From a checkpoint of a small transformer trained on Wikipedia: width 384, 5861 steps.
MLP neurons of a small language model. Each row is named by its layer, matrix (down: output weights) and neuron, and shows model dimensions 128-255. Each number is 500 + 40 x the weight over its row's rms, rounded and kept within 0 to 999. Numbers have three digits each.
A block is one neuron, or neurons of one layer that tend to fire together. After each block is what it responds to, as a language model described it from the Wikipedia text at the highest values.

L7.down155:559594540496517523525502543522467510455602534473518452502564499438539454483498499478481521483539471517456559565516522534548535530531455503469514560510466543470427533478512480407474502468520476494486491525568541542503514517482525513489551515462551467555506467590495483517498517469457492491463436493454530592479494496511492484427522533469506528531500460555477476539495507556469557602520
L7.down174:555488566486463548481500520497502428543497487448465519491498518501545436543530445466484499527537479476535509553548475431468474421412477542536452516483486428485473488528449467546511465546511417493494491529474543529508469521501491492547521461485559547468548503557582558472510437509500474430486469527555454528563471500464441483536553446525526546525582488493523566452523520525493534471464
L7.down357:541487562503488559513422594529518546525453515532481415467411541532484509516527490460534518476442486509489435519555510492541514497493552549520519536476480451478440517489498487477477471509425503516550513465522570485536482481486439483467552549452521558472535533493564470541449469481449516547510503447498532483402510485538440564502458601471467507515532501480557499513541459506465520602505
L7.down426:476453497435460502414422524483539502545534499589528475509467489550488511572522488429508428505569460517525457563495514471484501469476508541427423492544525554438557482525481476485502477533516510466504431583524472482471484568548561499479433491506476517480537493453518503558470534522482538485464485500526503550502467492533526475463533502520552452461557565515563448479516508497499529525570
L7.down433:479465533458420580375484532550490473544381484536515540473517440474494503515487531486462495550515505411526506518450505491498533453456447443565479529564515516490457577489475548516533508512511542522468489542525526555438515395542525568500474479550482519474519386575503501499516478524470464479433490467545546545502447512460500458497461530557528541484578527464467501449525572480505524504578
L7.down692:494450499495457514576463485446498527513539517502571509487552533441517522497461477462470501411501543551516452421494498556544516498461534498545544479394487539458509477510475433569488495473492467532513486486508532534519528572459565497524514537566511487521526489488578508575472515472469510404455511420513558534495452573485507457451512488531454539523476471483523513522487530506528470462512
L7.down833:523490449508536565446515513518541529536467437430426464541527550575490469446480466548494529539478495474467445487499560434514527436512494500497512452526486467520498538543484512506504425494449435510588509525490538482481471481525513462548517380432549416508505479483544469528561500524510534530494484529532490509526470454484464540509485547461426525503500436528572526537489539487482495490537
L7.down837:488456526558492554420523499421439530511459567484530565441468491516582556520536464482480508469473462501466488567484482488510496455532532453483578564516536549498513537553581560464485521510488594571551486429474476516478501472494577540512425445449480483474536436465579515544523457506514367432520459514497474514454489486514422460564500434518482477497546422554488541528500575569500497493521
L7.down1020:460481477405546520469513530510541493588502534523540359511433417485439487468478495453479517502504470482450422523511510518541443423510523491485440527456487449428526567455489507536492557456530570538436468510472497480483518499506560492502586571505561534458515425537503540515466524427439531489557527526509499486494526463541440534469454572478471503442535477508463548529478552497517574480565
L7.down1280:511459474596527427433470518521490551483445490563491507468488466536475548525558445490491528475411440454533452465516484490473475482464520494485527489611541587521531546563545555535491476459502529551505503480487546493558511517574441538491515481455488543490390450516520500505527502444507481488525471472443487467502452503511412522541561493449488572468508532508508556472500465478487532475497
L7.down1286:501503526560477555431444439524505460559527500545463475483550501512465482483511484488480463485553545446510499515540513535479485553452536472611549519524501547464514439527511506483453498428491454457503521574481517578493420550458463439486534461446485475483464500458459525524519622569486493422455473538410515537545560542464501521479505495534495468421511470526514486498508514544479502506458
L7.down1303:498468468557461508497524517543476486516475469617450526437525444455423523482518485514438525465514530527470418522474484512469511477441472526544487508499512460500482529493460519498543552485424613469514417501488528526505482450519511455495518506438495439504574464506473536521507454552586501516468501503480536550533505485514494529500459488500463406481559456490562479449453566545519519506470
L7.down1326:591490559482556492458446534408505505506574492482447523506487508451524485408479455451517486423492496492438593501465507471561501577532530490526460572527446434438472538439499423432518462453607511611430545505618469532487447521452542562529462492529537502541515430473464500506509490497531538520506514495474559501472508534553505479438497460502512511554491481505513526492523478512529480597539
L7.down1465:508573508491522486512499482448515516508580623485486509432428492482567518456427460503449544448469488522484513522547447463472559511514521496554504561465488502546526479425427500419483519516537501533521621539534459529446456558471486553586498510504533480464446500511547413515557450498439497485494488604540511518457510542507500481536546484480468406547533508576485595501507454555498458544526
L7.down1466:478532561511477457412531549475425473517486488544492516515510476580533489586509482503443472526508499480475514523504559458547492503604518532545492530490475531481534442479511478496441450505542476526551590541532487538485589488524462480487507545502536527514484415473427469502507508528470488533481465465478552503458474522482508507529497564547499527527509507516525467462485426489508566545501
L7.down1483:500542433532416485501493505475457469478554493530550488527506511421550545563497504535437492502535514528516428527544460485482530498499395516512468532518475553527499525479535562563483584516558541504535532558500520529541462501551512580456486487433519601522521513428477574495519468554526527547554506464515523478397514482477502489590561458412504514495491477482460484385494552554417528541459
Description: After-number delimiters. The token right after a number, mostly a table pipe following a vote count before its percentage, also units or punctuation after years (1.93 m, 1969 meeting).

L3.down311:562488515535578477495526459501493564525510532491604500481570487507474475493510457547427568496533489510479511504607486492543494525452509484468492462560501502476553496553583530589494516502515583467480432403436538555518551488524484469527473513566478519511512508563521487527477570507475475545450524497471613406542484527509442450469501531499562495507476530462543499418474514534500571529536
Description: Table cell separators. Pipe separators and numeric cell values in Wikipedia wiki-tables of sports statistics, election results and scores, such as 0 |, 2 and 1989–90.

L2.down104:518474507513566547520494536471468552512439527417484502512561489479519423554460513481489496503488492476456483565546500504549410518472467495535529482464469508582491554551451487556476476549400449466524458500533512504517467443564458505515567536545542489510521458517515541523485447441509428470490499547445491468451456463502505461492516532571533430552552550485496438463468519502487509524497
L2.down320:484513483509512476499521524519471451474470509550511539507530476396567564519480507467530460476491509515463471513523467457490589520455498566518482500509475415463494477464576595506560510508474539532425432483553568509481511532428471506537446528464628534519497472489532467457495449498408562464539469537447516524535546555562527459497503461474541492558497468479469459504525537494510546483526
L2.down760:494527457591624570522608520481416448437524449490495503512546468488488438468443490546517484564531492449477526533574507502594534535502395505532479499559500573497544473523508501567479538466488539495458504446437541450520586499534504471507506522487520541434498428486479472486470461530479532433481398474452537531480503439486508520518517435386517462521456543519518480518463526495542536474495
L2.down959:527558451449488527534458496498417502520518557506506529482488429520458436467553548446545495461538495516500501535493511540507479467513475521485494473517510489489427525498508488504480633479483546437525472541446517537501510502541445512525464485454533482506491565536473515508540529433476516491480468543488521430517547487432518498461514555456521461428555504500549443494476506546464526609436
Description: Sports results and life events. Nouns and verbs in sports and biography text, mostly placings, medals, draft rounds and playing, such as 3rd place, bronze medal, played, 2nd round; also died, born and May in dates.

L7.down71:510485496558461484464475438491484530549561537460529526591470506493448490556474515402450505469478516485511557462541559509470548517429446452505530490562478468455485534495525417489542480556501419459531432459502522482461483554548489497517491490511473570472530475474489547559514488495495519463507461488420435450468474446456474460458553507444484552472503484536506501549497539405440469529504
L7.down164:496461518499544517549463455512495492504511507460512506517422511526588485484557529486509393405508533467510456520509540491574498517511575469460536501530546502570410515538501540443410395539474454475457559549513503585447471477507455540536534532475519499573534518548455518527428546483527486511499496493518505453556528522579495509524520449518500543517560554506481567550465483518583453485531
L7.down173:471576501518420510566524500520510520473525494568515494505498466461520484509492488514475547458556488483473490500506553519527428546519475489506520551473527518525530529491512535494535514419517530531572488498471514535525509490517505472404551545537509532495594516470487560488431503465513560519551499463468397475444562540516471495514503481570497612523472537525493560619462485506501517461511
L7.down262:565468473561472514471579372477512450586461529481522499492462540555483471510552499485536475577478514443512480535526527528539481450481503528506485511499483505464504474491471433525534530508418508516587443487557569475500513525600561456574473551503478442468525541507515501471579563503487478498507441420504506531499552515530438535491526543490476429540517549491501569428432464530436448479492
L7.down308:525508465547527474484528520517545548449483503512499564539483463456481454539520476488513500454530529595479520446504445493536509500519631518496547467575519483524531510582503530497520446514519481482510500500546479535516517510577537458511508496534511527555515526474472520542469554498437491479504514479493492481503530512515489525481430423464542509420457464507546518489480429461500484554556
L7.down598:504546442492535493474496534502535488492505540547505549563509530496545472480544509480470476558510499459539504479456437555535549495564420511430446512474500474442568511467435455498528463468467503490530526434553459488525507490498549475590465514496407507520492499497505496480468474547563500572546495493531534460481468536488468504499459487551482472536484469532522582509474477528560568560540
L7.down660:502516574489475494452450507526543505530531555553497458493536483502467502430535560483492467484523478527526501491496490472471445561516505531537496500522529398466628473461519526490408440603555523477448457517534561524473433520551486496477516489465479495526499540491543422462591474523461455592496564469497521578483495487525454521400527529501518375532509539516595514455497516516559445501518
L7.down667:431531510468525476481477526459481586504480470527494472429530447502478510520575500455472483486491402516521446510480512564457501430466514517547491508570543543512522567482504528474448494443495585414480441575524594498564500450537564478423485553450471552470475488502500517457532519493473527413486454548502566468552509513495446489445521478466493504494465492508511488604446481531467511493449
L7.down770:457488445507455387493486456462506459595510521540607488533443514493546507541530505459492526470532511422448520515500481527503521588443451460488504503469481526526504517469500466492645507472516462526444497515568485568468499499551536477515562532563528553548551513505462584461573498493542516471550509391486522545525584525469525510511506538526534534510533474477473499485481542479513504520538
L7.down839:443474490493466475497422442583455528527538549493476498526503523561452533502455506587537488524543512547432492492497498481471517463443477543503466451445459547437518505589528510501505406501500482506473516547476505527511531468517438542451429471507498492417470521521517470472473476576500488544523431424497473504465489488515507484495460499490488471565481518528481505483463450475492476514530
L7.down872:490482485479476443465485451502504458500563525525585480516451535452518524498498484504494470510509511427528457546512555496568440549403506536519586486556474477512454498511460561510466460562430522439475503520494466497553453482560522519495497508494497459522463520484454523479511525494483527580487479541451440536609543560516513446508525477435488538432521504493524454478513547542538553557522
L7.down1148:545509506448465459428524511559456488451501479593578559586499521470547478500473493536541540536503483524486548529479477473476530601526489552523532544541484531507465480479476460473490534537456510504489479433534525538518523483471545490548501448420535536508614479533516432541539456550562460487465476535428516504449533479509424555477462503437520476508526463508435487484544558524430480496527
L7.down1161:476529516503508470474484519557496563546442490504414515460527516550578503482513501464552528504522504505443507482444528481439477562549460445562516469485560505483556457539513501478521518524531527500623504473508526485544461503482508419530507536536515450495571464568540416429494537498455420439456480567503536578487542454442484523486534514539445510516545505446537458488453501500495504428540
L7.down1179:517499497553497529478521536475491570512469456531544529542447428483485524561438513493503540523561502478468489494450459575524505465479484464486399480486527522482488488468517489506551517546551508446570533522496535511543542511453490456431515509523502463485518508485593485451530547510530515526448495488446504463456592435507427458546497514516446498479511531503479523496477449554484514566631
L7.down1320:463522462463500477445571436531526540475470509554513475478504468441482482498528506448492537544514547496526515523417406506550542575564492571463463478471487466485507520494482457548510455461532493490553521557469511474567528426581514511504456487508553588523449486515448458523462482548482524467563453448553493517527483485539484460542481535535509502556539460470548459513492555464505485516481
L7.down1370:410439520473496525446563386500520522499517532509448493500507452477467520492502502527497566517449445479510449440478606470481533518460496572525438431510455549437483517535566446581518497507481479458496502482490435451536462471487531518497492497577438557519448441450479493524511538504488482480495477519532574548522560499521459567505532521569541504556569486528483487524470503482487422486476
Description: Career time-span nouns. Nouns for periods in a person's life or career after a possessive or ordinal in biographies, like his career, first year, senior season; also scattered word starts.

L7.down61:474518519558480420461581470509503485504530591487497524474436508499463448563516473498497477474544461534537479516513447496519532475487466512475458516429498503537542476508510536494540436435479542612549548459562487496534404460583494513522522542508526551482526461533517474513435465492519492518533486513583492488470419483501577573411512395462563573516482428517435486467491474482495479551535
L7.down104:523535628597463432474519538498551474385487540536463490469479451471496494544538488472488516461425560480536405550476442514535532504487471538466574488460525416488516512493526514488517439411495617468464503532454589537561495545585490494505482500502538559532468476629479500438485495477429504567481494434500389544531451522516433516470480539505489491492469455539528546496505524544515471577547
L7.down112:546458455532498538520483494524520503570490545516587473481475442489470512516445504637467506567439577507568492411550485502514519554518591466483585454475441451531501517436510529457463429549423545560517474478542537457535458492536526476519479508525540480555442503483498480476493440498497504517553516468551431514496547513494495554437490533502530512520426522510453508592443487448503540473543
L7.down331:558455543559525474498550508532472504463530549563413474520559434471471535506455516477555586555452521503495548496483538519477505428464500558431471539469445535469560511523551461518486425478540426435571458478443506485497548498532430494553529503473552540423505574464482506492492462459572450550529412536515456524433409513518498560487458463499496540556592564548587505535507493510487487478495
L7.down399:490522484570469464449505485487494497486448521548579521499511516487514470548584487561520539503526490524428469492554429511501385492505431515524496475512555498446523594517493495490494499513449496450526503512517480543557536465457506507466573423484504561557460512512493487532536490530537483527467454550594429541526475531468554522470480426562515513510500458528505457522479495507455557484533
L7.down527:522549535527430441488536482449475493467478485453469577525499490514490434489408537473511479513549436464478536529563543457534428457540467485500448524490579517512516503554500497465506504483500493577548463476502484535531544529492509509470519464477460584501461497532480560457524535441510500455484536505485414518468472514498565538488504499479568547530400453530498456494428513548521503516505
L7.down575:534525486514508486538484569532457513486499488472350470516390519450489455448540512502477573472477451488500462482508451486475565572565564505540515478503440469547520508529484550444463523496530584484546458449462565499430466501565533494496577488530506530539498436538392500467488487429481534487582550479485525496444517507495477503506467505494430490458506502486452526507413514512527539508502
L7.down600:531526518464512395457562522400478460513486493458518547524561567588454422408431512493492497526501431525439561477502561457489474463567523453500497526452529517546607462533501516514525488484526515564568516451503498498499516466474487419524478470466440539423438473503504517463492503479525461499461507527501475484486430549485529474487521467479558558513428468476529469538515547505504536462588
L7.down614:462548557455528577555525520502477469432582451463495499486528627535584474483543472506486472493482459529447516461538405491451417441491494457531448550546464483490419560534434514427521491508464415496518529632486489518475510541486543460492515457568537462478490470462545518519455461415552553521427520525491503511476465432549480532512479500526456528524514516538491561541542435521560495470487
L7.down809:456510487472499537473467554519477434448459492548483568546462542408506558409549509510541444526505536489479521517492504539488494533541507472484526487520502442479542457534567481463527461404528559417550444525510488544522507512475548457540508500510572501508490524550455503453506434556463505477524512496491445594514540543491434479527488485513508477544498532558492497493481499478455467480512
L7.down1046:460453523498518468470512539427480577489467513538532501560538478423464507505483471516519500446559486461490495478435428448486491475499421528480513491563486542522479480494525439468541539467509479564572491554581483523479522437501479471512578591440524508490562519485469494572505455406535471519489484522533481555470428497515433567455422501536474518515595544462496507396455512471480494496551
L7.down1278:510543461553459583540579516517518421442490506520471524464562576462470528522562484571415517488486522506460522567555509440537511497560622417514547531530501503515466573484599509572536481468439612534543499419535546479431506553549451482503512534409543492511403516488556502475459496494526483446469526501506439480490523473528484479484486481486516449470428464528430483510493501522404527492481
L7.down1457:495506476521494520511536516530418499465463491498475482500536420507493530532510502623479532528502474492620450485510505417474489458479508493587554498490531477533494521460446419490520508556472462509467566456520549478522527440454510479587460467493587492491537483449518424476452455495475502525529553583426488493447514431549578488532459489517450512484533447546518500496506496475571560488568
L7.down1478:507508522451515470458523520518472477509499465434438451470464508493473526457533532478574554523533482564467516477483474529501510487459569503464605463595486504541481486465546529529581498505523383510477547571530538474491474490412492493562512497550545512494492508485557533493519510448566430562546442487527384497437520522468434470514473479438420551556554478515515477449472527573520460503567
L7.down1504:507492476531528476508474457494500499543450507538476544487493545480502417411524503519523518494505478546493568560474538559470468455450444521570535443460520613477519511539462499463500523508535565494634579412531550538481473431505489450467544458495435497475465528520520480461498519492460552522558480587588529531428410438505552501426495500476507415517455498474445498570507485525510483540565
L7.down1515:480506530515466486439476540443493530504524548492526557528444482524458490415440509474512514462472507489515550505435466535477491485542487502470487470551430502554552525531498379418515445488557489532534478428516523503437533398513423498506514554499501486433482520474468503471415478473479543564507508505492529465539488536484463512548493498462456460532501477443531541478517505521515491497552
Description: Coordinating conjunction "and". Coordinating conjunctions, mostly "and" (also "but", "or"), often right after a comma joining two clauses or list items in narrative text, e.g. "…father, and completed", "2008 and 2009".

L2.down8:522425485464377516546493483483481478539527491469502535516495526479528533474514478510501542537504494500514505545461555551474524523555540489432534467487434506551531568515498493471504504507484553504474470513568513523385516509517403467569580535504471450520518519528464477398472464541527462468505529497555543555430514516512504596446494532525451524490439473481547481473440540537542492546564
L2.down33:554514480483540481483554469506494519443507528492544502466491543532468469475515524567472562478461484457531519484527534509491557486510535502508474472554505461487479564476538491607562549553558540430510454444400492537570508514510490499525497487504536508546528495545533488516504554477391599477496498507485577451542471473471476454472515526525519551535488511505494524464521414562494548476526
L2.down732:493433568504426506553559542535540516486535532453475540514557526500544483478479480557485563494517441491535542559482505505519549474650468497385510495468426456470567524526547405468434487515542501539489491427543562508464487481528435536493485531580525471508554535549512554446562459423502471522533529470511484447479480485494505516539468505512520486469516510527486458527492488493507490504449
L2.down1125:499447476458453512552513551538510546463514517530471561525504516490517484511577529453521519487492438500501494480499486514579495536512539498563521434496586495440535520538521486496412530479475536537465403452502535458457427495552474549472515481527485532513439468482480485469480554495450504512481576464465562499567559470473520547529532513535454494494544615560540533482435449520593476483460
Description: Coordinating "and". The conjunction and joining list items, names, titles and clauses, e.g. Ministry of Information and Communication, Syria and Croatia, Life, Mind and Art.

L2.down469:476524470514536566567420472550648459519414609507483517535422506527508503486515469414500498519462513479503489503391540477484488512504525525504527520552525551507534514454479517518438510504443494521550529520512569523550499553488444475464448488443511549539525510442520465569453476576558482497511466515523417532513451467539429489576480575550509560468534540558492417487507448517475538525493
L2.down817:496456534528500507532498468529550446490627525469462482496533458500476546473442478524490589522526410580486458522498467504450444484491546517426473446452484455530536455513452451480505478411578482515525465472485542441466445497482501561494510551499483508550412489470426496499579499488532431486494553485459423510491426456461554530537447509556504494430537530493549528511509459437529484439511
L2.down887:537464514480433465550474420536510503542530520524505529545498555477573519497514460525472601521521532466581514516501517516490497444555561480462460516558537467466519475501402449578463512474519486510533465527570484499434511477425544492494507514527535460542528573508495453520553548482466446498429509510501477528508516503521490456406532502529510440502527467489524459484513521525570531449563
L2.down1201:532475531518447557562475513547485495536522480482497463447443526484481534520505499539464579475493472482517509546481404561484425484505488442478528525544526511522486507512473525508448443540533499504494527514463485579466504574459483564544496541412560444542423602459465540534612513566518416476507483515448531484474451430447472486545494481537505519496500515507515504470494481482533525482559
Description: Field separators in tables. Separator tokens between fields in tables, lists and LaTeX, mostly pipes after a cell value: "| 1,187 |", "Genus: Plesiops", "Season; League", "\sum".

L3.down586:488463459497459428487549503524476519538462585500532510530481459490503495519471494428515467509464485483542480458533493468452521551521468460458485512469490462437512473541551583471559602423425544586480540488546474502542511494520448540600462568468482534533474563450461499480472451471481437518593482521504496515411485491549525452458445514479467546519500457485493496466450558452484430496500
Description: Coordinating "and". Fires on the conjunction "and" joining two nouns or clauses, as in light and medium, control and telemetry; less often on sentence-initial "The" or "also".